Part of a small language model's weights.
Size: 16 layers, width 192, MLP 384 SwiGLU.
Architecture: rotary positions, normalized queries and keys.
Training: a variant of Muon for these matrices, 236M tokens, 7197 steps.
MLP neurons of a small language model. Each row is named by its layer, matrix (gate and up: input weights; down: output weights) and neuron, and shows model dimensions 16-143. Each number is 50 + 10 x the weight over its row's rms, rounded and kept within 0 to 99. A neuron's up and down rows have the sign that makes its largest values positive.
After each neuron's rows, "fires in" lists the words (lower case) most often at its 100 highest values on Wikipedia text that the model never trained on.

L9.gate24:65 35 62 49 50 75 60 50 49 37 48 53 46 43 65 44 55 64 50 66 57 62 30 42 37 56 64 48 39 33 49 39 57 49 38 66 52 63 42 69 52 35 72 59 69 67 41 39 48 60 57 48 51 72 43 49 47 46 60 52 45 49 63 43 54 47 50 60 35 63 35 44 53 40 49 47 58 53 39 63 41 44 39 62 61 45 46 49 51 55 54 54 42 47 58 60 50 61 42 56 48 56 69 41 45 36 42 35 42 35 31 48 78 48 42 56 50 63 55 45 46 38 43 54 48 42 58 46
L9.up24:56 56 51 42 72 70 50 53 59 48 54 46 55 51 54 38 40 57 40 71 60 47 36 49 31 47 49 50 48 72 55 44 55 58 56 71 58 41 45 52 53 49 37 49 62 49 34 51 34 47 33 45 51 57 34 30 43 50 64 63 73 42 60 43 51 44 47 46 56 75 39 46 35 58 64 46 48 64 60 41 38 41 34 36 69 56 53 58 56 36 57 58 46 44 55 38 42 52 57 40 50 39 67 32 43 70 37 51 58 26 51 50 70 37 38 54 51 50 39 57 47 65 49 49 49 48 51 49
L9.down24:56 61 53 62 41 51 47 39 70 41 34 50 61 42 56 44 56 49 60 45 59 45 43 49 68 64 28 59 44 57 52 58 53 38 54 29 47 42 43 35 38 41 48 51 43 57 49 42 54 38 40 47 51 50 60 54 54 30 61 45 55 41 72 67 57 56 49 55 56 56 52 33 57 68 49 51 65 46 45 45 46 39 57 60 41 55 62 50 56 44 59 43 48 50 55 53 49 49 57 33 57 74 45 43 50 51 58 46 56 67 50 36 41 49 48 49 43 48 37 53 34 31 40 54 42 54 20 61
fires in: "the", "new", "entire", "a"

L12.gate83:49 60 40 74 62 44 47 58 46 48 36 57 48 24 39 39 57 54 42 53 52 47 47 77 48 41 60 43 51 67 50 57 54 55 58 47 44 32 49 67 56 52 47 29 45 40 60 38 55 38 46 57 60 59 45 57 55 63 59 50 48 42 26 40 53 56 40 43 37 49 63 38 40 64 76 63 46 51 40 59 45 29 52 63 59 67 68 54 52 43 50 75 45 43 57 51 44 55 30 34 47 53 48 47 47 37 57 59 51 49 36 38 41 55 51 65 35 37 62 48 40 49 43 52 34 49 33 48
L12.up83:46 46 68 70 57 47 40 59 51 55 58 45 69 58 46 56 57 45 62 51 56 41 38 58 44 40 54 53 45 36 50 49 39 61 42 51 54 58 54 33 51 44 62 54 54 58 37 51 44 68 44 64 49 63 58 57 55 34 52 65 45 69 39 49 58 39 59 46 32 55 52 62 59 41 51 50 48 52 52 49 50 78 47 49 38 47 35 46 51 55 59 40 55 54 72 57 45 46 67 78 49 45 48 61 66 38 50 30 46 55 51 45 51 50 63 40 46 53 58 65 33 38 46 44 49 38 54 47
L12.down83:63 36 44 57 50 43 40 65 43 52 56 43 46 49 46 49 29 56 39 28 43 52 56 44 74 46 49 50 46 40 72 42 59 54 44 45 46 59 68 46 56 48 54 44 52 59 47 51 54 36 57 65 48 55 65 55 65 46 59 42 40 41 37 42 53 33 69 41 55 68 71 66 40 53 50 38 52 50 47 43 54 53 49 43 32 50 73 40 55 62 70 39 47 57 56 59 64 36 54 60 56 60 48 53 48 46 66 60 24 59 52 52 68 74 53 62 54 59 46 50 50 68 53 27 37 42 39 42
fires in: "be", "not", "were", "was", "been", "being"

L6.gate331:50 47 58 56 52 62 37 38 66 48 52 45 44 52 31 61 54 53 46 62 41 43 53 49 55 57 42 42 57 35 37 45 50 39 56 48 43 44 42 51 53 58 54 43 58 52 50 28 70 67 26 39 38 47 56 62 51 57 47 64 47 40 53 60 56 46 30 65 49 41 45 55 39 51 48 57 52 60 67 47 60 26 46 68 37 36 52 54 37 47 60 21 49 53 49 53 47 52 47 47 58 49 50 60 56 45 54 73 50 49 66 34 44 41 46 48 60 31 63 42 51 51 55 50 45 54 52 50
L6.up331:66 47 52 48 40 43 57 55 49 49 59 47 50 45 47 54 44 54 49 51 57 46 44 55 62 51 39 49 46 54 46 57 79 35 57 43 58 32 56 50 46 57 54 58 40 41 53 53 55 63 48 45 52 37 57 53 43 21 54 55 66 33 65 35 65 47 37 48 58 42 47 52 38 39 44 38 50 50 45 43 37 41 43 67 49 38 62 44 35 49 60 44 38 36 33 44 57 54 57 42 47 46 55 43 61 34 36 69 47 38 60 46 40 25 55 56 61 35 60 49 46 60 40 34 42 51 51 51
L6.down331:52 57 40 43 47 59 46 56 65 45 40 36 65 68 52 59 47 57 46 62 71 36 38 44 31 56 57 50 60 44 50 46 46 55 51 40 45 38 53 59 47 44 42 44 64 39 39 55 65 52 49 40 50 69 72 43 66 76 49 60 41 60 47 30 39 59 48 54 63 45 53 54 51 75 36 54 55 55 63 56 57 51 67 38 55 61 44 63 41 30 47 57 47 52 53 51 50 50 46 63 47 67 57 46 31 51 58 18 40 55 50 49 62 57 41 44 54 46 50 58 40 47 54 46 56 44 63 53
fires in: "also", "then", "later", "now", "formerly", "known"

L2.gate168:41 59 45 71 60 47 63 60 65 64 58 38 49 48 58 39 37 51 60 42 49 61 46 46 54 49 55 43 39 27 53 45 45 49 58 55 37 47 37 66 43 41 58 54 52 50 56 49 41 51 62 57 51 52 61 52 42 47 51 74 58 50 57 36 52 38 48 53 52 63 34 53 44 58 49 60 57 61 47 61 51 57 49 54 46 50 48 53 65 45 66 56 42 45 65 58 74 63 54 50 42 58 69 52 52 48 53 49 71 38 46 41 55 38 53 46 60 43 61 50 67 48 56 56 74 56 70 59
L2.up168:51 22 51 31 34 54 47 40 51 45 62 43 49 30 71 49 75 46 43 54 53 45 57 49 44 51 38 49 43 53 52 50 50 40 52 46 62 53 44 61 46 48 41 34 58 56 55 66 39 59 40 46 47 55 29 51 53 59 47 43 49 33 52 45 32 78 49 47 39 57 51 36 43 63 65 45 47 68 53 66 38 34 43 63 50 47 52 55 55 57 38 58 42 49 36 57 37 39 44 55 69 57 53 53 61 53 31 57 52 56 53 65 62 56 48 69 56 51 34 50 56 51 36 45 58 45 38 65
L2.down168:45 62 39 48 49 52 45 38 40 54 43 46 46 33 57 58 58 39 21 53 46 36 42 64 40 47 45 51 63 57 55 58 41 41 49 63 48 54 74 38 53 50 33 47 59 50 47 40 40 51 58 61 41 62 22 45 45 55 69 53 50 74 51 48 37 53 53 42 45 58 52 40 57 49 51 59 59 45 46 44 51 33 55 59 64 50 65 52 45 58 50 66 47 63 53 33 61 45 54 51 55 65 61 62 56 39 47 46 52 43 44 53 33 49 46 45 39 67 36 62 56 48 49 39 45 57 51 70
fires in: "new", "its", "entire"

L2.gate104:56 52 64 38 42 55 60 36 56 60 44 37 39 58 42 53 55 46 71 42 45 30 38 75 57 51 61 40 65 48 58 49 65 57 51 65 39 54 42 44 52 48 51 42 44 44 61 45 46 60 38 52 54 52 55 51 45 60 51 36 50 40 40 41 69 42 35 67 46 42 43 61 50 48 71 48 31 46 71 47 72 59 53 64 38 42 53 51 50 37 43 49 38 58 56 53 39 44 61 50 51 32 77 60 57 46 33 54 40 63 70 36 49 63 52 35 32 61 51 46 48 57 54 61 47 47 51 54
L2.up104:43 39 53 48 43 48 48 55 75 45 54 37 43 39 50 55 50 41 57 44 58 63 51 36 45 38 58 52 47 51 56 61 61 61 60 60 47 47 42 52 53 57 49 51 50 39 45 33 39 59 54 40 49 62 40 37 54 45 42 48 41 56 48 34 54 50 27 53 61 49 55 53 53 57 45 51 39 64 58 46 62 41 62 53 52 48 74 38 60 47 53 46 48 54 50 58 23 53 40 44 32 52 35 47 55 51 44 51 50 43 68 31 44 51 41 25 55 58 62 28 41 65 33 50 42 41 59 47
L2.down104:49 44 53 59 46 35 44 69 34 54 62 46 49 59 40 47 43 60 48 48 41 52 39 35 40 61 39 35 50 46 48 38 54 52 59 42 54 29 41 44 56 60 45 45 51 56 65 48 80 57 54 43 65 46 49 57 34 68 68 51 46 53 65 35 51 43 25 50 58 55 51 46 48 69 52 47 53 52 60 65 55 53 56 39 47 43 48 43 52 77 62 54 48 44 49 65 39 61 53 44 52 57 54 48 45 51 44 48 47 48 53 58 68 46 52 48 50 43 68 50 51 47 42 43 46 51 46 77
fires in: "well", "known", "long", "soon", "often", "later"

L12.gate67:45 44 29 50 38 41 31 60 63 61 54 50 62 48 47 66 52 36 54 39 69 34 58 48 54 45 63 45 62 45 49 54 44 54 73 66 58 50 45 60 52 49 51 51 53 41 55 37 55 46 14 44 50 56 44 54 58 34 36 44 56 38 51 56 54 37 61 43 39 60 40 49 44 54 42 46 40 53 50 37 46 59 50 58 66 58 47 40 55 42 68 43 29 48 46 46 57 69 52 53 40 48 44 60 41 39 52 49 75 58 45 56 40 48 63 48 53 55 59 39 47 77 44 50 60 50 47 50
L12.up67:60 54 24 61 51 55 44 42 44 49 37 48 65 41 62 45 67 64 46 72 53 47 62 49 42 43 54 62 55 42 62 50 49 61 56 57 37 57 55 28 30 54 66 62 56 41 38 42 54 74 49 70 53 44 41 37 49 46 56 43 55 52 56 51 42 49 59 69 51 56 47 51 44 53 52 56 63 38 43 53 42 40 50 41 38 34 71 61 65 45 47 54 62 38 39 42 46 55 38 57 52 80 57 56 33 46 60 46 60 41 56 53 56 37 45 52 54 63 66 54 39 40 38 40 39 36 43 52
L12.down67:41 46 50 43 35 42 57 51 55 46 53 61 36 50 47 74 47 70 63 49 40 50 46 71 66 48 45 52 36 62 56 55 54 50 46 50 53 59 44 42 44 41 56 41 62 47 46 51 62 51 52 56 38 75 55 53 83 45 54 64 54 45 48 59 54 43 55 39 51 65 73 37 67 68 60 49 59 45 43 45 42 57 59 54 49 53 50 50 57 52 56 44 58 64 73 75 41 50 73 41 48 50 55 49 48 35 63 46 48 47 23 60 53 43 61 57 64 56 35 57 47 53 44 53 35 36 48 48
fires in: "had", "having", "have", "been", "was", "has"

L11.gate182:48 35 37 41 44 42 63 45 53 41 51 43 54 45 52 52 55 37 56 42 42 36 47 59 51 57 48 40 31 41 58 62 56 66 42 57 52 53 45 49 45 51 47 44 39 48 52 41 63 70 46 42 82 72 50 63 55 45 38 47 60 56 27 40 50 65 49 42 37 47 44 38 48 50 67 64 40 71 43 64 57 59 45 68 44 66 55 57 56 59 70 45 50 56 67 57 42 58 49 57 54 64 39 59 50 55 73 39 60 61 55 40 75 49 52 58 44 52 35 23 36 60 50 64 38 45 56 48
L11.up182:46 36 55 55 49 53 47 49 44 45 64 46 59 55 32 50 57 46 44 50 53 33 49 56 61 49 58 42 60 54 38 57 41 47 63 56 52 56 59 43 39 41 63 34 61 72 70 52 60 48 57 40 44 60 47 40 50 53 39 48 45 40 40 55 43 64 62 70 43 62 35 48 61 49 59 59 50 32 50 43 75 39 72 39 51 52 37 56 40 59 46 63 54 30 70 58 48 50 44 48 51 55 65 43 54 50 48 57 55 53 45 58 63 47 25 31 47 42 51 48 38 62 60 37 40 54 52 46
L11.down182:47 41 44 51 45 47 34 48 39 50 75 49 48 49 61 71 56 62 54 33 38 56 44 56 57 33 53 30 47 41 74 57 53 44 52 36 54 70 50 61 46 44 58 53 43 44 39 41 51 48 41 46 43 56 68 52 53 58 48 58 46 59 46 59 57 48 64 53 53 44 57 41 45 50 47 59 72 48 42 54 40 44 42 52 48 48 30 62 49 55 68 45 44 40 46 60 39 37 58 50 58 51 55 53 45 54 60 60 42 46 36 42 63 43 54 62 48 48 68 62 52 58 43 34 52 52 61 50
fires in: "was", "be", "been", "also"

L9.gate22:51 61 52 47 62 42 37 65 44 65 43 38 48 43 31 59 39 47 44 47 38 49 32 53 48 44 50 48 53 46 58 46 56 50 70 43 28 47 62 50 44 44 63 53 50 49 62 44 73 39 40 56 49 82 43 63 56 28 38 46 46 55 52 70 39 53 69 53 44 44 52 47 53 54 47 56 42 34 22 49 44 53 53 59 60 66 42 37 49 50 50 53 45 48 65 45 55 51 55 36 19 65 44 50 50 43 44 48 45 57 44 35 44 58 56 43 49 55 54 53 54 46 41 47 43 48 36 54
L9.up22:65 43 47 55 75 53 54 42 43 60 50 35 48 57 26 64 47 30 55 56 64 51 29 61 55 43 58 54 61 38 63 51 41 54 49 66 38 65 45 54 56 49 47 41 66 45 50 44 49 45 60 48 47 57 29 54 58 37 33 35 43 50 55 64 52 61 51 71 53 43 39 42 57 51 49 46 42 47 27 62 48 63 58 50 36 54 36 45 33 45 53 50 51 42 49 36 37 50 52 46 47 55 68 57 34 45 54 36 58 27 44 43 36 44 60 49 62 45 49 54 61 50 51 46 40 50 62 57
L9.down22:49 52 44 63 53 38 53 64 57 55 58 37 48 65 41 56 48 40 39 63 43 62 53 50 54 38 50 36 61 54 44 50 45 50 31 44 56 55 38 54 47 57 41 53 39 41 70 34 48 39 38 53 59 36 59 39 67 53 41 42 48 62 64 52 60 49 51 65 33 46 61 34 54 36 57 67 54 58 42 36 47 47 52 54 57 61 53 50 46 63 55 61 35 46 60 37 45 43 58 52 56 59 33 52 48 56 46 53 32 67 53 47 47 44 68 45 40 50 57 55 51 67 34 33 40 35 51 70
fires in: "was", "were", "been", "competition"